MLP neurons of a small language model. Each row is named by its layer, matrix (gate and up: input weights; down: output weights) and neuron, and shows model dimensions 245-372. Each number is 128 + 32 x the weight over its row's rms, rounded and kept within 0 to 255. Numbers have three digits each. A neuron's up and down rows have the sign that makes its largest values positive.
Before each neuron's rows is what it responds to, as a language model described it from the Wikipedia text at the highest values.

Description: Mid-word continuation pieces
L3.gate746:081145165147104207103107100137090113096106105177166160087142152106158102082155114148099177165102138050073107108048124088137130163122123093128138168175119128138147081080085114112052125130179134144138194161164120109109120125150173083135149137121116122130065169141133113098100140125082119123130181133157069202187113118136116123135116176119150171151122108141142122118159229103107085153104
L3.up746:130142088134063129123105091131082172098137036187138097073125133097130151095129146110110180091140112094069169133080157112108112153156079106134166129121125154194126095098095102142117174103118105132169135097154149140088121107124185143110141123165110146109087160185111163123092190109138202143118148140168072149160121052146120111151135130134129121177139108137160128106178175062130159077129
L3.down746:092110155126111111131134129148145125132107176112111093143156185141116176219075158129151123119093122164138151182154140123160118083096089142083131149090188052077135105169154168080183110166086127114132045071144109142146207122107071110112110168178156157141176112114139130121158156207155148136161129179090176099100169134136117085146115100139106078088148155112111149165176036105119168145104

Description: Japanese given-name endings
L5.gate465:179127130171121085107103112144102147119120088101136164131126151116091127150104121079067171153099123140099165098121117094167180094114117103136125080127097179118140103073159123065087173124136127143156120168106097180178163048105191121165144135102120134151179142141097141111180149148131142148097094124122117141058085163148108102131172087136115159140089209128100161193158123179150130096114
L5.up465:166147142120144101133137111134128131123137132072119142129140116144106134120099107130153142180087089183149144074140167153154122144155157115119189101069141120065134092141125103137078139098112132192103132096114108155163146092140156076130094128119159121097195115132158147170160138133096139129138161099125101156149173119142090110138134141160117154118110178095128140109086173192084132108130
L5.down465:091147111138120109143200083115157155117172108143094097095077149143168175152158068137101177152101094117082060075157126165141154208108147080120087099151118170141141142102089103145087095104092119126059142146131097120179132101138150120164091134118169153124149187122183076131172143086086144138079083108122157148163162120110136137075115096138147135182122130132153108099115165148153127083165

Description: Surname comma in references
L3.gate1146:171121126124134119091216096115062106135065170053175070191156155132114116075074140140156134240171080128128123113099102068096120147142093198103098154110113102136130125178098144108124145165185081089161138138107118096078101176150037105158061128109168103118131152128085121097112112146158136132105092138091158202110095052192141094095162129097119111102109140120121110128206124198144101125112
L3.up1146:164107164138180146084153168136113086102172081102137149137131155083105120116078164091082117087075147142085118159157160095153141150132138103115099117133131130113120141081109198117163122060088176102088094158084113168105153134151112085147132106093135127108233131167102159203112160094146075206121068135185135134146179062114090114119160171134111142106150133134146151138072131157081141130105
L3.down1146:114107088092147118142207119110090100147098158097165087157113128142129079093086083162184143178154070129133171124103129060108123134119098134129128150153173122144140116156128161124134168140173137161120175125151082115129114173148122134142068108150133143121134101102128132096142113166112139083148077142077150160153077081166150222090111097114162106139138129098148107123232153151165081116150

Description: Year numbers in prose
L4.gate525:184139128130109121142169154095131128087096105126162078125068138123119135100097127150073084113093111097113100128162166109125131191148090127136190055098113148092091148171138148160164122137055090144161169172109170131118151197161127103149192053121148089179195132135094155188170088147152115156159128163142119153134160149091120140138108123168105060146146144186125107141053141118121104115153
L4.up525:115149152123094155111111119127102134118111171110133063136139129084196182122163105112111147093112111114152206092147158142110182209131137160137149093117138161117134112137112172181126130152150082233111132183151133199115130099187136162133126095102158095121155172115131126164082094141185119081131131142114131133135185118133162085158139155121145109102144152167188137123168130159205127156141
L4.down525:142104085103087119145147159122163046090108091120141135130174102122159051177117155098106109152156147083148121123106092167099095085146087137143076088079049146115111136099135101153096141138123120120138134087176112115137158110149170145114076210162149180133118148171183108120180104149131165113127112098154160146095095109155149126141125120100117137157124113077078137055096134073148160124119

Description: Year token ending ranges
L5.gate545:145149168132103125106114102167162124108105159159158158068145162105121140097143097151067114115146123104119102078216157083081101132204176113075135166166156117118090196128083112117078112168162137119152149111143108062154131165099138152167177131103148156177151101170108170092088152165152162131140104171120103092088139139135059067155135163183155110141125154153071126054142129133080130116107
L5.up545:130141106107070116080154111150114115143135133103120095149123147140182090143157088187090122175087126145093122127143127126108150056106119093135109101135125148103119147135112137123107115101121118145132130073153135092172105129180167146109124149137151146157128129112158178137120111094100148155162161140138102113143184136109103191165123100203155098144162154140137128134093148172102174157140
L5.down545:099192131100152114136119119136096122112192114139109161036158155077086162099120130152108162161133117124122058098166060143139127114180067107167118073117140164065153116101134097153121106078107123097171097174103160135163131153048133104065093162087122112124195137153131131115122148098109102098096101085139158122134139069195054143153111155128161167174124118052122134109171104129116077164116

Description: Structured-text cell endings
L3.gate1451:109169117062137070158124097131090127169125132126146115070158170187127105137127102104112065152198106103152065127125157145186185093101155161121087151160122144148154081102109158123101100095143127146112123161132154168087136098128129161106137135141205065054129132106064096120153119146130118107124108192145113140125117104128129143140126096070109130124163148196157083142155171113030119125121
L3.up1451:115129100118066090135126194113074096068155101159162105134164099105179072129115159137113163123116127105098117163146136149143091133160156078062137186102080133163101163140116175168129136157145123143155131161134133137110169127128137082158145133201129148145109105214131165122109127080151056133191175087117141161107183130094098109115175157108100139137084111090119063114141110093148127087131
L3.down1451:130111148100126153127142162214162159182105130100147144099119192088136128192095161130182123099138106124200098110110098160117185029097097156173075133159154090085128162113131159115101129106151159102061112133092091090117133090089089160125100101096094177118129182118078066098135105161140147149084153088130143126186078148121142134151137132114172162096195130210193111139083164179082143190080

Description: Quantity words before counted nouns
L5.gate1118:127108132139122175219121177166073171109078120098104193171139116097099132142130113105068189125160166087170124129173091120106116132141097097101103143142162124123107147156135104161150129121155158110083113173118145187142088160073145138174152183074153097086137167155148162190104147167133122139111134071146156139163085123136110086078134120098121153120097113140113049113107100127128079103086
L5.up1118:130087105133119102142144157142152200179128168101129115188198086173089081121101157088116125083097153124174122102138158112128190129089095080108105147145092149109162099115141141131129115089129144145126111129104069143129167134181156118128117129122118096151181165164131163169179139125137132194104132088097168128102067115181107177149106104095078110186122119066112160124181110147112123117122
L5.down1118:104164118130111082153154126122116159109120109158146125087146088130092097110102165122120179161158114116121125154145116125145103173064075179086144099159151121143089088164099138118084146106142097101135142133143151171196077129106187145159168134090115140102084119106150047157157140150073113118082155127112124148130095107098101122099131141121096168121117128171160146131098101085095116130075

Description: Token after a surname
L5.gate1163:134088104161123124137136121144147161111125130064139163116150140124163140169121163097151123163101177170127137093183123107138095137089150105096135092129103159089096133083112136134163099130106105111120177065088118097083122111138125116157133103118106165108137153165118086145217081148148178106094122116077162082059114122115041098147165073118157100161115120101087090142117134133076110112174
L5.up1163:129120148071148125158147154080085141091034098135088105081183128168105080149073137161144093116108145094115176116146090125153223125137169188171160116152153128136078155073164106133138121099099142103156143157098043141129131130100110166147168160151193171114110107160128100226171127177136219151151016153114102153056109135139134133135128137171123104138072128142103159079120085175175158189083
L5.down1163:140109139089111118151088140119136157156171099137089109109107100156129157144122141099134176089139166137124144114090133077119102092099094069095106163124210127117135107093118085111117163147214158173181150109146179108111106153115136128167090200107152112141179096062101111068121110152159092170121133108177138135178136119163118117134141182137134126129132102140076153132065142197084126117147

Description: Token after surnames
L4.gate497:127165126131140143116181145084097096129129107120063170152089143088175051074104139152151129104142094104123057113181146155090148165140098147120116135126105104092114100138106160169105132128160112128121142089127077136103125082173140090105091111094139142139113198214126126111131094130095110150103186201133176135127118124156142110141148121119094117084167127156094117101157077047111106099132
L4.up497:102126144134119115133160089090101136065100148088088126127101115091186065164135117092165137093096107146108076142133112136111111122146091147059096156183106146080125090194083131156159140166139168158116149100147116141096128107138160109140055119136113103100101175200102088117105149121123111160113157154099156158141109054146170120146157099082109160097140168106130105141183080075083096124152
L4.down497:072143141174127078175142088122165172066134177117140075077108137186099203157157133201161174137091155149091123130104154111182135154147139163113103131128116139170147106145146080137108188126153104111119140091118172147112109110107147126099114185090129106144186089114115089137151083163176118123170138110146086121147206105150185164139162143120157191095131081069137113114143211085123189170142

Description: Country and nation names
L5.gate631:088129137101099119096112111089105132119132128156131060139102148167119138153059098114166078160171088098129103118077114149125106112190111127163106147111068127066141121187172137103134116072123098178143155089139135144137063135123122162123069106202116132113127088130137132148113095084142117148130110094151128080176111092178147078127139117127098140083122148130171135106168067106160140128121
L5.up631:061109147166074178093113095150164145193140103129150097136202105117114115129102087128130096136142167120084056149142097140132112189159145109115166181144090214098146088156133107153135129069104122102116161073132142096170170137144121083063157175085164172172159095123129197153147147108135139131135132123172140150110142101095181083168141095170121134133160124134142163150163134154109100160132
L5.down631:169169076135116069194155095102140104099139123129160142139105114155149074181113086129173136135122081126106126178136100086095096072121073107068119086178151098110078129164137113058189138177143128169143134123139101092157097129154107200148130110163078101091138108128135106106149127112138099135078126212094152079147092144138076165142096141066123145108117149221189172086152133136123118112127

Description: Proper-name final pieces
L3.gate1309:129080150160111118163095141144083067100094166091152105135144149134117140147099147166091134176103152172126116129122148132123128129106135093127069142146176109186164088128149080112180217090113142140098158163157113143136160159053091136106182085099135121118101167133132098157090103187172155189086209108082172099080055123153141213127133134127160145101119167133181081108144166150130151131169
L3.up1309:104078158159113135107097150215124109129103135100150114158179142156141137107098099164148149123112141155110097145128122102119095089120171144108053131127192146148162075074167072105171222124111165120123182137146122120156116119072111118131195122081125165085126141111100109203115100175135128184093201177064160158096044149112116187082082125165118159113107110111138126142159118159105133131139
L3.down1309:141138121147182130124107125128128162133167126156095185155153120151122148092154130124150146104172088110130125114126135058149115116080147172129179061097054126119100166129132152121063069127112111115109138075138110112141110090142143133126091104085128142121143092147121166107224171081095153055140083175177094194157204070089123101136094135083061118142121074113097131129133153156193121096080

Description: Range separator after first number
L5.gate21:164108081130181139153125136141077092010170133090111071146145145126105141145070207163138097105172164137148115162112147125111140112145161113131116116151141157114116159120051174083141175175175167154126150163188121160151131076157153128140100151124134126086135072027102183121083151138085103107189057170069145097127142158171113136136040096131106159082105117113153108125147108110137150126155
L5.up21:159079178161149099153115152073157142132117133215090109146079121148125107118158077205123117136106135129136151130116192137129156152101124106111119084114154154146069087124117126129126179086092121162149121108173112068110109124102129092101101105111140126145130071126071170116173191119144131170081228107145114131069139194109084071111094137236122137099148139053147140200120159134144063099169
L5.down21:116110074123090155086156175099095116162168113138118082102131071121205176094140128169164162100177174148130088135139203143136138124096109104123112090116120122130120120132135129134136114084142153125051131138105143137198133109175168138208137145126132155127076120058156125102121138152133114113160151134133128142120178136108144095068108149139058109110153161107163103116112114104167138075146

Description: Coordinate separator character
L4.gate1416:147097086131140154133057090157163197149151177130136104151161144171175128085101095142093102127110114138116159052097086086130130156064109155211113110139162132035099166119113131105132124151115198171124170105141196134116137165109143117117105122150118138114091079132183102100175177189122115182108093186149116174134108163109130068103156088159117138065169148146105132099144123131197092113140
L4.up1416:109084117169153147067114143114139106093125088069132130124136126140177098093113109141146108129061151164109189140140093181141140096057139099194077116119151115126125104135113129093111034123132162123128169165174103113144135206076136097141078092105140098160126089162090109086199113080152102074152128092152070179140135169090201114139144126145132160154117083069105124148119083160123150128154
L4.down1416:159164150078076118190179175151102122124131184186051143130129060074062127162157071103121123110152118174145130165122168123192084141145164159061123160131102107136122175141155166131220150134114127108154155129083150127155113057182120124156157200123130149137138157123121105158098144158122148120062118146083150112120113113167076209136110122113140127187127156123131162148106142137106109166062

Description: Quantifier before plural noun
L3.gate359:228194198097202106136170144142113121140148114105147166101133167162133122089124130099138179133128145135133145160110103102112171145119211128155144221091111156168126127113127187113207097116092149100132132140081085157092133128058124161158112088098136183081073162088111117163021168096106155172111063114197124136141088178141099099121071129130119141104140075097141081071150127088142144130097
L3.up359:146139122120139129099145127142130137105142126150135122139186123128087125152171124105100108084133147075156158170127100118146131104095159168150166094134128141157211156162130200163150158100135140184120118138137129138121121157109104158207114120123108160102089146167116117140107136097185175134158120191125098143120132130195129106115153117090076120060115069141151085148125138116052122096111
L3.down359:075113117162097168149136158149167132150111104160073080192091155107158093133093147145175151126148139197095140086137149147092121162120078143134102155139155135100085133109120096096101120156129120105095112126128129113132107092142137061139152185109131087125126083119136095103155108221095132125103130085123139070150135114125111167113176120127165121121130144148098148100113121143129076141125

Description: Country and nationality names
L3.gate493:143170089142152099181093079154128113127154116136154142123132095119081174119110113096102164108135119158143088090124109105101133144171121165172120077100110115101146127128118121159107126101117195071104133115152181076124102030120189133055141184090162119107151141086125112145152134126120139123116147205099102131181100151143207130137106122146109150141111110103154160146103101151114169152103
L3.up493:142107154093094084132128115152135113182142177122139103082146067140106120170167084134160130098154136108142162086139127108151141107143147127127151142139136145108139124113124144051140146152099176103091101106102148196162154092153098178082124148085163146147089120161155072100115113141129089149126113142144081052174133109152140104124149109153145110186139127104158074167169112139149125189117
L3.down493:098102158165093125091159167158151153102146036124144143119117184099181095121108189122164104109125136149065105169092113172069109086136088113098139147178145111147129109182130117170146138113184086156128121100130123122115106168077122128126115142179089065102142118102116139160146088139169142147155111130112144162093126075113145127113158192214135135078103152188147129047129168155154075134127

Description: Infobox and table field labels
L4.gate280:097137105070107186145145096113101028112122123103062105165102121141108106168181093134130135114120171120116080135129169185153078179108078131164142106104098175156085107154107166169076103138080059136104056115156164120098069114133085109170114096110078177161139155136159109107095128109136105097195149128203144079157135122116127122119078160138125134190180084104122145102155094166147221135130
L4.up280:097140134095141125170116095107105051097145093125051100144110141159148135136219124118167115134097131079113081141110150164143135196047120088102142099087104157111082115119091168142108097115083051162110077112147152144118083075114066093150158135097115139132132153138126148132099138117108093111175151181194118140148159141162134093078118173116131129195147087103148178123158106174102156158135
L4.down280:135113119113178128102139174118136136210078149126108186137147124109117127092107141127120104107145127120099153157120173080124117127134089086134112198080145138148153069159158112135181116108147163168125142191131146109117095102134192091132129178102061110097128165106160146120143161124121163112117160139173142138148156046134056167142177096133143200198132075164143101075096118113125174099109

Description: Mid-word fragment tokens
L5.gate949:105119217161115115144109161127150108160122159125129098139102103143125131122139082135179193061188149107085103133065187164150137105105094119193171167115144161118165161100131167100141172148184147157166115143092071155106139093124166105117155172121069145197115094108063141096057114110134081129148097120112102074179117088168156105145150107156082164137123152135121130156135143129140119151132
L5.up949:206124129152173104104158153091139139082143169113182136143132117158152164097138170148145088111170151109138100157100085187105126139106095149172119081122125137133140126142078180165128093097131176136106094177172123171136135140172113163178138107196066143136149090149050165115103088089118149206174102126133097153178159123079122143173128143082141118117132101099140117085078084152093132137158
L5.down949:151144185112127100118183175145110075079141100140133155174140150130199154155130120167167126127112120053123089172099082138086121093170148115114197098062125150123148074132088090123204127125169090075088131119120118121133156148109137069123132097120128166151099104106100082094102129115146038162109116151140129106090154061165165108161137174075126118126141131171068072150120150131082123154083

Description: Such as examples
L4.gate1554:174157064134076150136131110185157123106147137095142145120094114123122164150129154131165075153118128111104051160085089151085112136139132134100111125113149139209149133144125165120156106083119156137102091146151141143105160187133114107162134135169088112118127229093105155152089135129127030182062139098084145151127114169110129136190119127088208099107147125134129074105118123103109112057140
L4.up1554:142192207150155103084127130083094136118140133120101146174139122153113060150136107116060143127155129124173145123127071200087099139112098052087097135134184085127143112114110180133167154081170133172150126095087118080140142129116134155130141079143122075121159047152141150188095150151168139084216158207140155145123118121152097103083084151113135107105073060112127139158151138089103115135177
L4.down1554:185077080123088155164140120175158136115109148093178126082112148138154147127128116110181086138071108129117124111117043054205146171122116120105120114097119150176159143143105127166162119080097153101101095115147102169063163125151093088116087147133106153137073135071138153076113089106146055183037124105081116143145108137125134156172187123118194135125152174174072118137105093127158118065117

Description: Year ending a span
L3.gate844:161096128122119132105125147087176166129082091101167135103133160108147102099091169178179107152132133111137091135155151117139144122121161130087152165091102149099089170123108101107164188143110083163108120079152186101122071130072150139126108119098185077121160146148135121174126095152095111099094095132131124094155147141145143148087140148131103075135146161166162090177148074169128085054138
L3.up844:093092168196119116146100153120177144133119128113186081149134127129078130148115089131128081026075187129060122083158174107127071133106116151130106062140102150141127184088121047137086166121099102110143079136143167127171155183131096189119125113106124128094093110177110147128071070121135114122124129130141142130150188160170142098140105101109103153143120095133115184136096182234102095149152
L3.down844:112096117120138197094095121150106129100171108194116112108130109147168078147137161120100137090159067132151124123139098164178156092133123106158120118191133093144153128165177187147158158130164142159070166156092134159164166117147156118150186161164152101136130206106126112128167105140093162129177147081137033118111127151125156144137161108129164125107125101136116081081135078070123158085108